config.toml
d_mlp = 1536
norm = "rmsnorm"
norm_eps = 1e-06
positions = "rope"
rope_fraction = 1.0
init_std_down = 0.00604
lr = 0.00613
beta1 = 0.9
lr_head = 0.0059
grad_clip = 0.5
doc_mask = true
dataset = "wikipedia_en"
MLP neurons of a small language model. Each row is named by its layer, matrix (gate and up: input weights) and neuron, and shows model dimensions 32-287. Each number is 500 + 25 x the weight over its row's rms, rounded and kept within 0 to 999. Numbers have three digits each. A neuron's up and down rows have the sign that makes its largest values positive.
After each neuron's rows, "fires on" lists the tokens most often at its 100 highest values on Wikipedia text that the model never trained on.

L3.gate227:478492531485465501516470545497532487489491512470482542527510529536468451501514494521505479513513488494491501482540539508477510510491481504519498538522528527494528519551538496534461508493528501482491511525484487517530449468480487480481503563482517477479505473531469521508515454496545554491547518479470524518493498501495511506430474473504509545531516494462508493502525524481445505487502504551463501500505443487492545482490461501477493511522517470496517529513503501464467476487496485453537467520534480521523513522458444518496508524528517482514520509517487530513520473497519477494518463490489431438491490447531483484498499458508541502459478506492567550492500480535516502501479531489504480487509475505535504475499500453499492518502503466481486480505516493505492486474477510
L3.up227:493539531504527541532481465532479464518464520527501461480502513524495479518512497528526458507501519538495447473436498518457520496503439475533470511539560506485496455495529496502494508540500523513483491499562502503496487561538553501525503510479490528473491497488519458505487474454528519463530504498476484521531477540494523546483473517505516491451518512527492484570500470474500517454511467474514461525468482462494496492483508531498485505529494479514514494469489499476485506471475492492494521466476466500490492479493559504505530499529507519486528450514533505470520505505502503466513484472467540470510476512520517516507538497520503522516452466465499488486499497522469454517502515514493500471515501473508508474510480504527519494506447472548448507460457492490466463515503477
fires on: "l", "o", "i", "ol", "at", "in"

L3.gate1106:471527489529489507525491538533500512513474481556523524478511480474492454476454512501493463513525505492500517448497485477511517517553488478525515482530488498469513469538514488488491496520491479476480498553459471477500485451524486530522529474465509499472494552459500502492504511461516481517465449472466501542491554521474477499502501513518518532508502484545516488504501470457483511493502517462495450522522464521500488492529503496511539525523445548476515496465479487499503561494491528480503429496548478506484546468525521498512510471487489508520476511523499512538509481487483515494481503465466491479545561500534528498492505444510523482531496509494514512504492484512483478538459499512530519497498535509531508516494497510506526549510464508457500426504525521508503533521475471
L3.up1106:465508479485540510484468519567490475478499479460560514496487536506457467499492499490513514509491515494477481533494517470480469534443483472512543493442500554488491526474502432496495496523519477479481484463516484460519477552451531469498494499501473505469518518474528516564461511537534463541546503523507497505522494518509473508501509514513485457511473500482487506462546505502513497456535448477510475480493465516478499494501494479494502514502521486505503514501509522502500534511511490512496505489519517486533521500490501524501486492506524503481470446495518492467501518513533492522461467461499471523514486509491480520491505544504472496439524511493469493514460496490514509482521476486516471474503459567547552501507483492516466500463500508500451450514499487545495517465485486
fires on: "an", "ig", "ad", "ation", "in"

L3.gate555:441463502440536510513540450515532483479505497493470466489490530475533487484519494498501519466490430509501520540504501451479539515490510543465510504501506514485484521529511507498492501506516480510478488533503537483495475488491519499503545457502467513489471525525468491507470543506564529514537456481496523460509523512524497521502489494457532443528511487483509510487492477470470522502520521487470508492513510532524508537519496519489483472491479545447503453517432480540533512523536514517517508515491499540484516512487464500491490468480474505464527526521532477460496494496540512524480430521533531468499481520517487469473490477521453521479469487446505516470486504507459515531481482471510475483540486489493510496478467514495509474473512517473528516489530557547474478492540480
L3.up555:516524510469510550494461481491492458460492495486503478519526505494481478498499537475472530511525476499539472521510530459491532539494541505522513513439500459467502493485484475478534466487516505496476520510470545501493476503508514448492474522467476499532506489543468491489481519460553511527478480533521490478505519468523508501501481494516509505486498505509456490476513497461507544473499484512524511497467517497533492475543533497494493526484490523435480466519492498518521513503513472566503544488515501510522513498495480491520522446479511472503506542436525491471479492517490517456506508503478493514504499485503476519469490520488474539477534516501480497566494495480436495484506524531501509462516524500512486517503520477512534458513547505485475485479500539547498538446494502
fires on: "y", "e", "s", "h", "as", "D"

L3.gate141:528485515551489529525484503497528516495503525509490484457470470474477473511517476485510480475440494492487512530464507572488506527452489521481536505509505528491535507552474473465464541543508533499461462461497472468452500499494485508472522470495463486519505505461465533519543492457510517476484530517505499497477469517521531487485476504492512473525523496487501570479479530453528484525436518483494486489480490577523476528488552502492505459511469552509483473496509551476512489515473513505511554518554517472520528510511548494516510515527540475495483504505478462473491484496491530478481507471485527504475495447472513545508499506526478531499521488474477508531495493502516485519493522478514464514485491437491489513450464507497520578505523501487522479515501489533535467456522487
L3.up141:487519513561518535493500523448487528479476487506523483447490499502469508497494472520482495470471514497497541517500527503497430514504543501513516486491525519477532486505499484510463472500486504525512498475571476467498506499490566473464517498508469483479457492517489496495525470516511564510474488492513495486477495538500523474511476460466508510453517508478473459476509511506496521501482536474505497497473478573528537539468479505563487478531464492499505507499476516501516516518507494472467495469508490466539484515528463501497413512550518552452472506511451510491516499492489497477494491475488493484482495486475502522479469491457492512533506525493487527521518493541516459477514518471536471480477515476526498505480504501503496508496439484476491476499459516529479494495498510
fires on: "an", "op", "ak", "ys", "ot", "il"

L3.gate1103:492515476463483557463485522543506528512530535502459534492512510470509451515500514496459472477501522515476508510546510506491508483498460467493436491483512479481493526524495473474503502509457507481480493512466483476541497463495524472494497487512486488510453516517513482524497482450485497523495474512475461530505503441506436502511511487508495498477497529506480452493490479494433487493484524494447464527542481501517492476484527508488507485492517548506490441521529464519492506484506458511472465487497510463470503530500468502500464480456547497487496466511543470497513529496526527482491478489451485455520509456477462454519486523554516502553505510457460512519502501529510499497460545473498462516525514471472572520495510515502549507507517481498515492484512511518514496526506481
L3.up1103:475515463520499519483536483492466513486530507493541515440508466507523531479500518497483505489509490492493457493501536487508535529518463531481535487488525479468489483544506523477587499504466506455494483503488457497525502487520518532492474495503465489506535483440507446500509451477492537526471519505502538503475507483480496500536551515526518506494501466472529515480491505485550512460468495524485487501491455504516510489482539479480495502424503484481499477527461456499467505523479509549494485521543510482468480468510529513541518507500520459508521493556495470487481525508466488505523484505474501476507513524527499481506496490547493508538536505525472514519497508485520523463538454498499523475485556452550519467537510530541555517508483501495519550524483466553503514463485510
fires on: "er", "an", "ing"

L6.gate184:499497491490456504494506527494512508492486512502500471505520527510492525502439475475502518512543500501482493549533520487515497461509469476480484510513500516485491484480492499527467484468519480505459518514505474510482520488482452471472494491488494464501563546460489461487478518466507488496520509469522454556501507481526479492487514526519478482486463496455535470465503515476470467501524501508483540527515542482471518492470481518470518494493482515528517521486463515497557515476482521492527490486456488499511531483534523474471450481511527512510538516548484543486480459498527505487487441495514480518467542499553507509504521493540479492452567496501540507514494516501471498557479478483480501477499504509551440474533521522450536444492500497477523508511507462499480486517510487
L6.up184:470496520511465451516447468509490502460490443455495469464507485492490505494491514464517501481492484478518469462495466544502487444491482508502498496455487489511490489468484510509462496512517462472536516461529465517469507521494550502501450486517550468498490478519451516511479495453481523436512514497475526472513512467458500510501527519536479500501519492545457522487509451485511523503496500517491494405503492529476521525471491493472482515442523490502529511481475465454520523519454510486507500504510474490521478485489462572477460511497539517498484526463542487489514480510497499472521484456501480511503502470441477533504477483521501504532495503504520486517528520515450526484486517537500533484518506487422528476536502487464488495491459524487492541473491514470472469491514495
fires on: " In", " in", "in", "In"

L6.gate509:506508483481454466480468492500503470515469503510467492480474524487512492497504541481513547497493526496508546534514473482495495499521467469467498518524514512506499506508453495533492518482535471500506500486525538496510497540525508512475491528495526457498502494514530495494462511507510527518513515528468484498464516502512542479526497451514494488532497551561509492504478519475546496536493494493503467508546506487472493486487482464500432492518488503506503499517518481557505479482463509506559530497471530443496483523495514506504511505458506524510487515517487516488480493472511538460470432503460477502472518497507480488456519507484490508504497483462498442554507488453507508526480514508528544498466475524532484497499501476437492484502464508499436470469528536519514467499487472
L6.up509:475458480511504487504523517498464490457506516504512516520480493487509456494493482529523478498470505517508508506497508521497445493496494491492463503471479492490462480473511486514502511523480502529518456502460496502528492543520491456481510508486495531463460498500483509500468489556509503509506524542494547532521470548527501491534497507429500537506491524540484454513492509515490471471482470471501461504535506528471452463516504502481463514448463490510489498486481469530492534490503485484488463502494473511472506504481501474492522460483538493510470541515477471495530511513510469498467471516518546466481502470506502471560494448478506504492490512534499489480544480493475522503467512486496521501455533522505490526498528417531519431498496478532493464517499496528500492536502474
fires on: ",", ".", " the"

L3.gate1157:498539511502542484518442520465498494478503496508538457500544471490496505522514496486541510475526518505526461510477525519523495498472508489474506470546501444513486522495499522461474480517512525526490508501516533438530504516547494493534495474515495503561493519532459524542484518522553512515521476539514502460524496503546511512517463480509531489506494497532487498526487525479489457445517457504475510483514536518555514485499453511460489529514473509502529528522487487513492480473505474489488478482502489509533503495481478538497566515502481473502458475524537476510555525517507504489444511502489481538505502504485545484476508505502505481521507508446482489517505515513513487468458501520473455492541492497497471519490490529554474485500464495469487494528538501529532472544498454
L3.up1157:481484516479528506545497488544542501494512488491484541548528442510489500529529532492493441486492526486485500446498522558501464519483430465514466520537493471523471507526501483512480500489514539506467505516482563503455490492558503480507496537468528525496448475493491467522519504495488493524494517501456562520526489492520518487526513518504545500541531503500523484476502468514474501518514484487495489463494470503505503513511465466506486537485506521487528528473498516502494478501476498519501505485526460490482493476531475514494495500515499496490488502463526538512510511510508529514487506497475503523467485512504532501524533501504535508487454524457517525497482496545517500518477478504514505546508479494465533467518471512514498554506492498492504455479549496517532493477472525
fires on: "ay", "or", ".", "as", "y"

L3.gate814:519495548475503489468514538474431545463510542482467475525485516498523441485421463500516513517446521481478505520471471519505510503525533532494474479461460540512506549489508501528523489502496506483510513510503518517499531534460465481531536496487490486518523525556489527468535441499513454505439471495468516449462488490483526547499464506492491498477554458500531486468489522508485515474528499500487543507494496520461501509496463519493476498492523488461512467542503474547536474501506498482507486495481531514501495499448472489472540488536499480461538504515500482480499459493497481505478507505459547494452489506526498500492496502479473510517488512473477444540457508484496499467535535496534498482524539494495509540483537520505481459457502523521474485532530481452508516492524524
L3.up814:482550466492501523480460478527510517497494511516504493558497556486519426488417473480482488524553508492537468466504493525483462527475500485493499503477497498501502491495500504487501494508492535451497513498473500505502494493545518540468519471481490453525522543458499459498530506512446492466493500539429464483542528467472518492466526512480442502487532495500494488516433521485487541471505500483508536511500503493519496519516493498530466534503528521461476459468507463524497458512516515530504504517516516482527525448480478536543472465498496517497450496523505496495514515521468466484492516519479530505502454480487502485502492509532472473513485501520466527506465546498521528484466474483492492458502505508537515494546571507450500517531501521539483480490573522535468506491536482
fires on: "ad", "h", "ra", "inning", "s"

L3.gate394:499479521449486473498501507549468504500511513512499497452471500516513490483464496504500519497468484511523533481492540522471523510481501539478451482500483502496479500487461522472507478469491456514458480494466512511525483495538483514484480547454506465483487502524484425523514483495481498478526529459497499523503525458491496481500503552504503451517545483528444504516475466510504514496490498497497514487489445488436510502485531453510505509527501490481523492494521464510538492551506462488467497504475501498511498493485518480493524481541516522513515515539494537530501472479524520513433542483501490472489520483490466550474533519508482480476551469458482496470507488502510503522500497491492458512478521523505483465531488437493516491500541504521533490463505563504509475536491517
L3.up394:449509499520474470501527491471445499503535512498500522500523471559525507479485517491484539494491429486546506492478471528500507525482480491511462547466543484434492491490484474481502493487485484471547484474500499480539487495476508493472496498538503499501479512491521483515511475488458495522519491504470514484538553462479496509501496486471466568568497484477491510471470512545511470500549471509454534471460487505497483484503496479513487543484487537499515545515469509503519523500536483514460491448483524493514477508518508483543475494522494523536510483507542528430501511472535509483527452516492518517529490528530474546494525506529504547483523511474515465547482525457489487511505499526525518481510557544451495502502514470540510501511519480486528520521529534465542483520496462
fires on: ".", "ly", "n", "t", "ion", "s"

L6.gate1001:489520493496508532458467444541485487502477467546489499471518560483486537491498512500478477540496506519522490499514518512500508526523544493517527468506543513502554510517503511508545471473518514479472488512506496501487517478493498480518512532518489536483491507488498475510521524519495438535508502504524484546535504483491514543526499492523513491456448473546521485518483503490532488452493509560543475481517505457521462456472500503491490504522503528482480495503507483517529501539499509467507491483514521518479568515508475520520461475508530499469441491483517493480509493506500490514518504538517516545498481534470452526482515497526479493486461520463542474491543489523467555509472528540542474528507528508469469534497459494458485508485461484526468484479485510518543485475483480
L6.up1001:503529461517445508448479520513512496497522495500537501490502510474479513506469498522493459536507519479465513528521494532531498473520532516546510481507501550498505493510489495517500492509495505507500514536516507523482492481538518494490510503494438441468504487495535522494481486536476477496470514492514533517487490490461439525460485503469514480538461432515470525471459503520499495508480517495544497521520479466501518464466508482461477534525515555500499554488466479488502508534500509494471513537521524459505538505537493507493471497469482460504506509517507533480494532479468490502481495506508523499514488518502468527477457519536496530513467499498496468481532489486573511475515531544514484523538498465472473503471491430491501491456514487484471540524525491447549485507517486
fires on: "-", " and", "s", " All", " As"

L6.gate1:475488468476516481501472485506483514492499540498526537488446542468492527506493483500483446522486510494499507507496514521432498445501547526507503514506477508533481485514564496522498517461484478460529521479507487508470532482507517479489493542538488505472502521499518506495501475543487492462508476521484507482440467506549505520490449478531487484484501474511491445476492490532511474528558566530518508464496489478531528543474521484495495486518493491466501461466478486504478495523460525472542527510472512537556477487518510512512510501473502542491487504482472488495467485513502507468493498485477500508523478477514483482500454460534484504503475491517506502484512523564481489511520447514514467482467499510477498484507528484494497505488537449492474483477545521544444506508502486
L6.up1:533491524497512494539529546517515523519473490461499511537484517506507453497465527495524526496480483480487545482487499543522460509481496499506508519512483524475537497496481512551499507500470476526518494496483471497520485482498526515472469533468507459486479501567453493519515516518470499483467532504547491522499517537449505545515536531491502540486497481468508490514533490485425472477476463453483523529512442468499524462508467446535482487472501475492479540505552490492505479488492486485503476483507536491495463497518523492488511510434511514485464516518487532485523494519554484509519542508498502478485503487464504560506509537478491454504491533457507448477506534502490476449493490536458501527485544478537500470503484459508485541504506510512494529487523509446504463494488512
fires on: " and", "-", ",", "ian", " "

L3.gate1330:506527476517501472492509519530514531512449498492517476485474517503490473481472502444509499461532541510491498501510514492479517510467500502517483501515497530499521461537502517515486517514522448485505510502481501521544494469461514518524498471500495515503558525487468457495487473491558453492523482478450440462512537593474475491500491542506515473506544503480465523487507529484536465498480501490536483479548501445499473504477509472509489492517509453473515489473549498526504493532506498461541525445499456480488520497529499526490554486535495512458503489546473547480521543546502511501505473493481508471494496481498512499499499489521516526529492532508524518491501525508454470453490490480502507495526573520528439499440479527542539511492500520508487498508519513526479480542523473
L3.up1330:518498505502528500518509491530477525518505458472523504512507500519475492475498466491503478483509533498516498482544490501503436486505494473482501504499562503479506539547462493462511477541485475465469465491455485474557512487491503450464461558497493464454505499510506480486525501521510547476496488518507513521527535487498507492503512499501497499501492488479457514492519545494473475523447505482536500486511492513524492520500474485502488480533486531478497483475516494495474519495526518524499505457472507465520529538547499520502431465524494532470503453474533495459522492484487484458499474488471493528501520512501501511539479520494521517552532475467468489499448464465490498507533514547462521458495489470441536514516526511490533544535504456507502471496490459507454503509474472
fires on: "an", "ad", "et", "ak", "p"

L6.gate209:508521478464497484465554500525503501528529518474484520489475501460536494528460506493456491479460484480512504504451533497464443477507527551491490521504458509529439494525500505526522474497493508482522524453531502510460517486462497480502467481514509516467536486529524465528482503509505493522508468506496477517486517496501520486543446511501469508513452507506487472507558547476497487539468559503488523499509482490513532489504505472522506478529502545445497484503489514491541451528496520488522537499482485467488521485527529562503483509513522499479503449435487471534488518500486473485463483524470493508513512524524472529510492489513491505456520499482513473467500509494536522517513523516521514542478474510465459540458497529556497524494503473502482496498512505482497473476527475
L6.up209:493512488536524437475510466474510490470474524480524486504516479509526463492524489503490500525513487472448455519515474471505477462490546487490502503524464484502507530529503485530497511519525501481474501482502483474448445525544463484497529510520459533444479498527518461495517489487502504504491509500471542522499513513499506511440508492499525520494481515511509500510501536535484499548519506515470501536527491477550484484503500538531531504532482501476493519459506492473524506528506532513525514505530548485503512499467545535432484529484479532455513498515507544456455496536524484463501496478510519495541483503480477528543467487493476520471478509547489488473548510527479533515507495522497499527473496502504526513537549500555484573481501478501519497489498544509495508481519539
fires on: ",", " and", "ese", "ian", " =", " a"

L6.gate746:509520508488465515475459528466468522455514527493473486505533528494531517523523498551525506515490512485486487527493489519460490467522546503514519527509556521478495491530513514511535536478512544518498468496528500498530476505477490503498509499518495503522530496525501466522470501506494467485550525538558498528483484532463504507534499506497485477523464482521448522491530516515537464481495498474537494488510512515500514506492580530501499474532500512465489471498532475548457472532472439485490493532503496502424529521480470504506523504493538505474460552550525524511473499521470512509509479503537503472451493523492503487538515471498478528517456497509540512483532465489521500533471484496525503509484511513462510515482515460525492495540507504504459506509516555513497476487455477
L6.up746:473534465491505487488527502462428495511487466474527493475508478493524484445542504527490498535511512458512497532497484500530466511498483516466494509510481519447473529488491503460496475522486516488508500501489496541507485484487497506464537481571464500515496494524513522507507513439497479514523559500547492507486499497443472488512496537483516493485509491473470506528488517519491495516513465473517518520518492498543466502524532489496521501503466545499514518474487469542530528504501477502497440488505509448490472487501520518530515524457537483475488507511537502583472508501505520482526499487489483485484538508498437470507497491543507451487457482503531479481503499485513516510542495516479485519507480483521553504509481522475466519536553491470476532529470501490509477502510524
fires on: "-", "–", "/", " Mc", " over"

L6.gate213:498460473485491512537474524536476479467471527516506489455501539554504478488478483546501551557534499511519530568484504539502475536524522463530466488466516492483481486480508490497505496485517512502496486503475511494509495497510447529505558531467505491490521466519449505519463481510461483519497527497491482484530500510516500459491546525449528475474466489512486481458524483540516510481528510480512532571528501533469522498490506532487486515491495487506506480491506487492485503533484513480510528492465468495479520487493478519515473477505510463546469469529488454476454535493461441515502524479498503549499506463472512516480506483502528449485498499494526502526530486488561521471515504508540478467520509511523508492498477535499468529540497464509549489507528493448491465478458455
L6.up213:486486492500505515490478536524525427544540481544505474482499480487477465474518506494515528532512526538522530538462533497497521507525457458510458504519489515493439493455529505517513501494550514464490508498507487488491505483538469489505526501463530491518514493510458533473484466533522468520457529482482509450495552511510509500504519477491517496482523489527506495501501474513541507478492473508491559498525521494506516505507555474481485500520534471492498481526514521527445500519518474502536524535498508492461496479516471500457481539493512502509495483501528480529483518475503481519452513488510489488512466518458497505490519521520526526567544512529517488490537531508479511478461531486484482506473488507515447507502451526484474440510507449508523472523523492473539479491459455
fires on: " is", " was", " be", " are"

L6.gate1042:495563515512484498503555511493525486559516500540503489481461520493511483526526470534519513545502501543454511473482528508501465478485506487508530523505471519475518506497449547470527498518552522480499493489457456530471491514504518505478466546528541517534544534464465543495504487519525471491543476513472488494466467470498527492495464499486502508491536485501447519521486484529540448510518481488488464478493531498493502515487515531485515471531540487531512493490520500559499482480472519505526516488550496478469522496529465530493507489503483488507520508500488527489495506467499484466509487529555530523473568519504514473511519535492501507516512512463520478477498498519538540513484561487528537483510503460526483552478481503549498511525463493499491517540495531507510446473503487
L6.up1042:512494505514492495536478552498459493496472485513494482455545502548460526512578499530506551500474527466513481529547520451514490525491508481527472517504452515493492513486529432480537489519508516491566481536466547501511495489520502469492492519528534538492512452532479485505470487537512524485505515494544521486493513524526518512499512473496488459470464481500501492502534498493528482488486483489547527506505494461554475476507546506515488498507515514493533504539461538545510533478544510515515476471496481504484489495481474553489491486517495575485474504496519526516466476507524519497492484496512460539540498527502518486479487485500504517508499525469534493443487475515539542491490562511479527529541502503531505490515500510483498542553453504480520515521483524527502471506517461
fires on: " over", " pre", "–", "-", " Pre", " oper"

L3.gate996:508514533476523479527441511505502497469465492559486488505474536523502551517515484525497522489538527442523491525516497511507491528456454512449484469490498487501490522487528536479499474538517488506506497504475500512544467497483490460548494505517513530479517486520494492500522511472518516502461495480510526480496533528509532466503470446503491475529508462518468479451484469485471490509508505465547457496488509466501556475485522512487512483540512487502509529502514492545455486459494516519494508517502483458514535502499461544442475499494524489518490496502470516510489504482536484512489441514449464504516561491511494514462496498530456493442521540497544529532509526512513506519512511517525490530507448463530483495522476471512508481482522475451499472462462497527513516573506492
L3.up996:462469514467501518531489515532496444440489519519524504517502492518494500518493501489504500483550494465521480523528477491510467497527454538528475500495511446525509491502455500511488491507498548525512494528519502473568521481514505480504500503536546457539487519492499502502523508488481533509457528479511507495519494471484485496511481472509539514514510458485452509479509490492470510533525503465513521507514426478479504491553522484528515533487460506467490516494528570491490566508473473522481521516516459497519490513490494501534482514485475510480475503457459533477544516496518445522467477536477486537537483502537471486496487511557502541477476472472490527520482553506457500463487506498489473505517529472500517459517479482493481489488503524505534459504494490502515532490515483
fires on: "as", "ap", "ase", ".", "all"

L6.gate411:460527499514449470507446500499477492533485503503461482490500519478515503526486478530550527494504498540462524535492539529507542536495459493468539480505477529535513494493478491506506478498495458506506458488530532545475469509531495511478506505494514515485508517558503498545448520476509512492538539489479494519496439494524521523546479461532459538502509504463481561432540487493516487515512503503443517500548530475552485452505502480488497512499523504482500505479524531497481502482548489494500502539491505468485517524529522522534522578505469522495492505497494491488504486532501538514490516517501482506462522485486485475499514487472474472518500492477513483541485515477482470509548480501509499484525461501483496516439491498458543509481480500455537493461476521523480513515493491
L6.up411:460501523477454484526529492549459499479551494458510517487519485517535510472543502533519497492516504543482521527478463482535503503488507486479468473478495536546496477521503483536505490505526509480459502492519523464497503543535515447496504487447546477448525486531489495551476500487466475487517465468466507488525496526513479542511492471501492525479516469489521497510529513528499526503488470510535429503497515493473538499492507465463501455506511492561535525463514523478477485476510520498489505528461463498544513486495473488501515479493491546534471503539493496488495512522489518492491503487534536507502501531495505487530520501509504485471464498483568506495491516513472488531458449491528528536479484562489497495473502524483498507494535553469488505496501505517527558472516489
fires on: ".", ")."

L3.gate1122:502502480543483491501524511510482527513506521478500468459485511509484508458477525461519481485539537521523533476497533572512497481481508544483481513462516508499513503500509500493442499522458505520497520498480486574546529494513496470524503513539527525484506509551432527533487467499515506504504476524492546481538488526514441496540517473510488522486488444498526487491474475500494512510455456521505535452503531541486535481505499525487484495440544502487503478487473483501438513505523498458511507459472537523496522494470479506460459472480506462495522507505524497484469457472494485436478521486529463493506519478547534476463501502515509488493517543522476482512492500505525512507484515502502472520532544486500553532507529506518512449524547509484497481534517510517484508482492497
L3.up1122:528536503485497529486488492532541508499471500482514455534492520506522542499505520499516526501463503466506501500544503508504506509508550488517516467509518551534491483534479539489536476484489520483531459476485470497525486476493571507507506525508475478508533478522539517554503479505519494527483506504526511527502514444570500471498523555519529485487521510508486492496480494496519519502502441523501504494523438473498497505485492535526486480470511490530482474504480479458496533505488471499462501479561520476564486501486499499491467505478526451524498476510537491477489514494501528496502510492463464529502497497506476575506506527486539476450494495476445507518500496541508556459513468498527515515494512506468485459518488522502503519489526539541495522484507490473497500516472536
fires on: "our", "y", "ity", "30", ":", "ing"

L3.gate1510:498515506463497477526516488495492519480515513487512514504523510533447496516497516495432503474461463476509526565510526510496524504526488489524428498486516439493536484490472537492490528514514480544497447491512484483479499526521485508532478487491497523509461495526494487507516533545513499502529489499516465478486512533443508538504515489457518489496488491526524531524510502533492513488498469531501477490525514461511486498496518493470492534471472502494492472464495497508453493504491469482467525473517455530479534532485498499502513558458533481481505521523519476524483457502487530489486481484479464500433503484556485508475447497514503499504478498500543503492545499504475500533480482502438506460504522526502481499480476480416451491504510501476512467537514495488464539510482445
L3.up1510:515467462521467515514515445518516459507503460489519504556491494504535465507510500453460525523440485474484482479484475523530508524456487499499474504496509441471495524448534509470493461501480507542485465513540526534490487457491543454481504531503477476545523491516452451491510515523496527496489525491479476498500525502471488512490463472539508524496484513533515536462557529506516522528497478480531527479522494485480502492463511490500508501464465495471483515495535549537483475490459500525506517507506499537496556512457487452499484454494462475494526505473480489496481525521531496486504507502522499490476512492500512481555539517478531495508496509495505524504499515510505539484481511548521529472528539546502481514494542476532490489464529463500497482490528485529494514461488453
fires on: "p", "ol", "y", "h", "ow", "ap"

L3.gate863:453485518535495517511542499504499512515495484475475504492491513505531535522470509461494473505511490530480524468474489502489447519472526514488475482484502509519492537511530489567508556555490473485462480526448476486522476487500494499537466520523495495479468536527510497480477494468509530536507504531500529522465502465494481507541555494469496496516495499527495485515473504494493458514513488478480473508463469477478481505512483483556509503488505548484536556485490526511479529513442486504495547543459499525465527529487509468493514540529462466463469489476509514483464501509518522507487485524496500505534520458497489492487476514474476480479557508485495480487533484508463519505459488483513490539499509489517558509506516509510521484452493471493513519426508524557480490503510521
L3.up863:515534510495510525501498513524462470481459471571506434495463465525512545505491522482503485481499523508495491474511522561529466508499480487486486493500474499533481507502453485512529502474482471499526467540486485501449507495457517494539493537502502461478502504474519476501473503474530479463482557522501530525485524505529511488536443469464468524530519518504523537479518487541505461516525501488487469511497465473492504491545501511486500482481485473511553533465497495482455514509491502475479534543526489480512497518533471480469522482511498475481500525488501448468513521505485482500530481490465568530496529469520529488485468461509493509527525497458528506500507472450464462486508520498492512514469467491496514520524542489496501463534510494510498467516489492484499535500474498
fires on: ",", "ly"

L6.gate469:464492490447507527534492526534498488451476543477514514541509489496536513491493470474532499517527519522483495505399502489480513505487474488521506507509486508465514500511506516512512527471514527527515478461477481480522504513526492525503505466494514467509459458451545544474534569503530452493467498450508499514499487482498473506469472508482475500502462497484546509499463504517507489480507477500528491491494511481463500453482500490516486502449497525471520504498519498473505560475500479481521491515456481499508497514500477523483512504526490538541478527475519523512488496502500511519475485497468471502522473470495460445501552535528546482489544502511526517510504470509464512473522461527496495490510491524509567480487505517476486492534449492482488523494509508499495459495506520
L6.up469:506488517488467533506502517468529531492520519478510510510522528488478441476514460470514505496494546527523493514503457519504526507548504470509499494459498460500479501494476494507514491491510548497459502496486519506520498457451470485539475500521536521484515468526505522544513509486500466492466483501495526483478473522506485533510512498504511518521518491509461471474446503505518520491444504527534492539502476426488507482526508481444509466462535510478504492457523540538478514510502488465538446503479464502502501477518492521517502537542547490462480510501503524516525466513535477485444502517487471476497497498508522472494491472559495518479562551497509486472464476525518514491503498477526482474495541496520456529467492485529486503459514494533522499500568497516499515464466473
fires on: " is", " was", "}", " be", "m"

L6.gate1229:471488489460471528485468494511484542479491488502500498491495499514457504489511479548518523447474546468463514498497514503502491525468495531540473475483532504494545543509518529517446477472496494453494503530488506494495521492503472512486547490523497491455528503493504467471511482471447444536503500519526466508542509527563528488463530529522465509472507499497488480512484484530500518523494570521479545481506495458496510454460519467508505497525545522537521468454517501460522507478509501490489537501502450505513496521485455510499454516488546508530513569494493515500508473499487498504455482453514466495521515541489516512505515495502539473473544482502462500551461487457530502497502540509472525508461500514477531483534468497505501500467485512504532466520522490497480511496529508
L6.up1229:516513478494462474496505467491454539482507466476508517482541486549478518476516532526497502525494482465532562521527471527495531497481518506480467495502462526514494499504523494536478538471485496472509513485542534488449525504504465493477494549544525480515538466482526493534476505460515505521497529487507477474526519503494526485502520481476496511500499513489495487498511517493561540496459493545526523502537482498533494497513531505519490529512498510531510483499487505489496550504517508510510553467510485473512454542529496553535534526512558511553514495435557510488461536453502530492527523432547510459503479560501481525518501538485534512493522482485494475504470475480497481519529538529490511519491490513483575510497477481527510455485470499500478486479477532495466526469504500
fires on: " In", "otes", "In", " Born", " in", "ied"

L3.gate1497:501496507483480497478515483472445512523510526483512504488541534499513476506476497501506528477531536496503531534522544512545481500477497547477502531497497527491469544468533517527513502512533496495454547524499524493509536505511493478487481516464496518538532509495498512482472479541460543524489482476496523472493499507480515497494512465481450486518537461492479509533494514567500506474528520447500482493559492520437474522515487498467523474543510509506474490491492518499524486530480511474513479525523499495444529451479515517465491490501496513527528498546519449492469469484492524470504487487522501499461473520518489538448502475503442526479492533471504502485474515477525490507493505473462450497532493500487490493502427560445489496518491467493516526515499515494523516519485515
L3.up1497:512532508498450461521535460521508499502471478467471524484506501519507463510517452507490471490528450487510472505497506482468516491524540492497531526477471463474516522496463504522474458537520492488525471521505539478506491496466519485428527553538494510514502470497496520488516504528467519544460481489519494496493522463494521503507451478517474455490491516491507506496482528506482515507502496498443532453527463488536508523466497486524494475454491480520484501462526504486476495470494500549510551468483491550526535500516516535492476525524498492460466455483486475447470494517508497480491467510528489516485470520470461501501508558526509495472469495487549520519513514515501472548500494525504513438489487506455512509509539532511513528530502529488517543514495486490488507492563535
fires on: "re", "ie", "ly", "ical", "o", "s"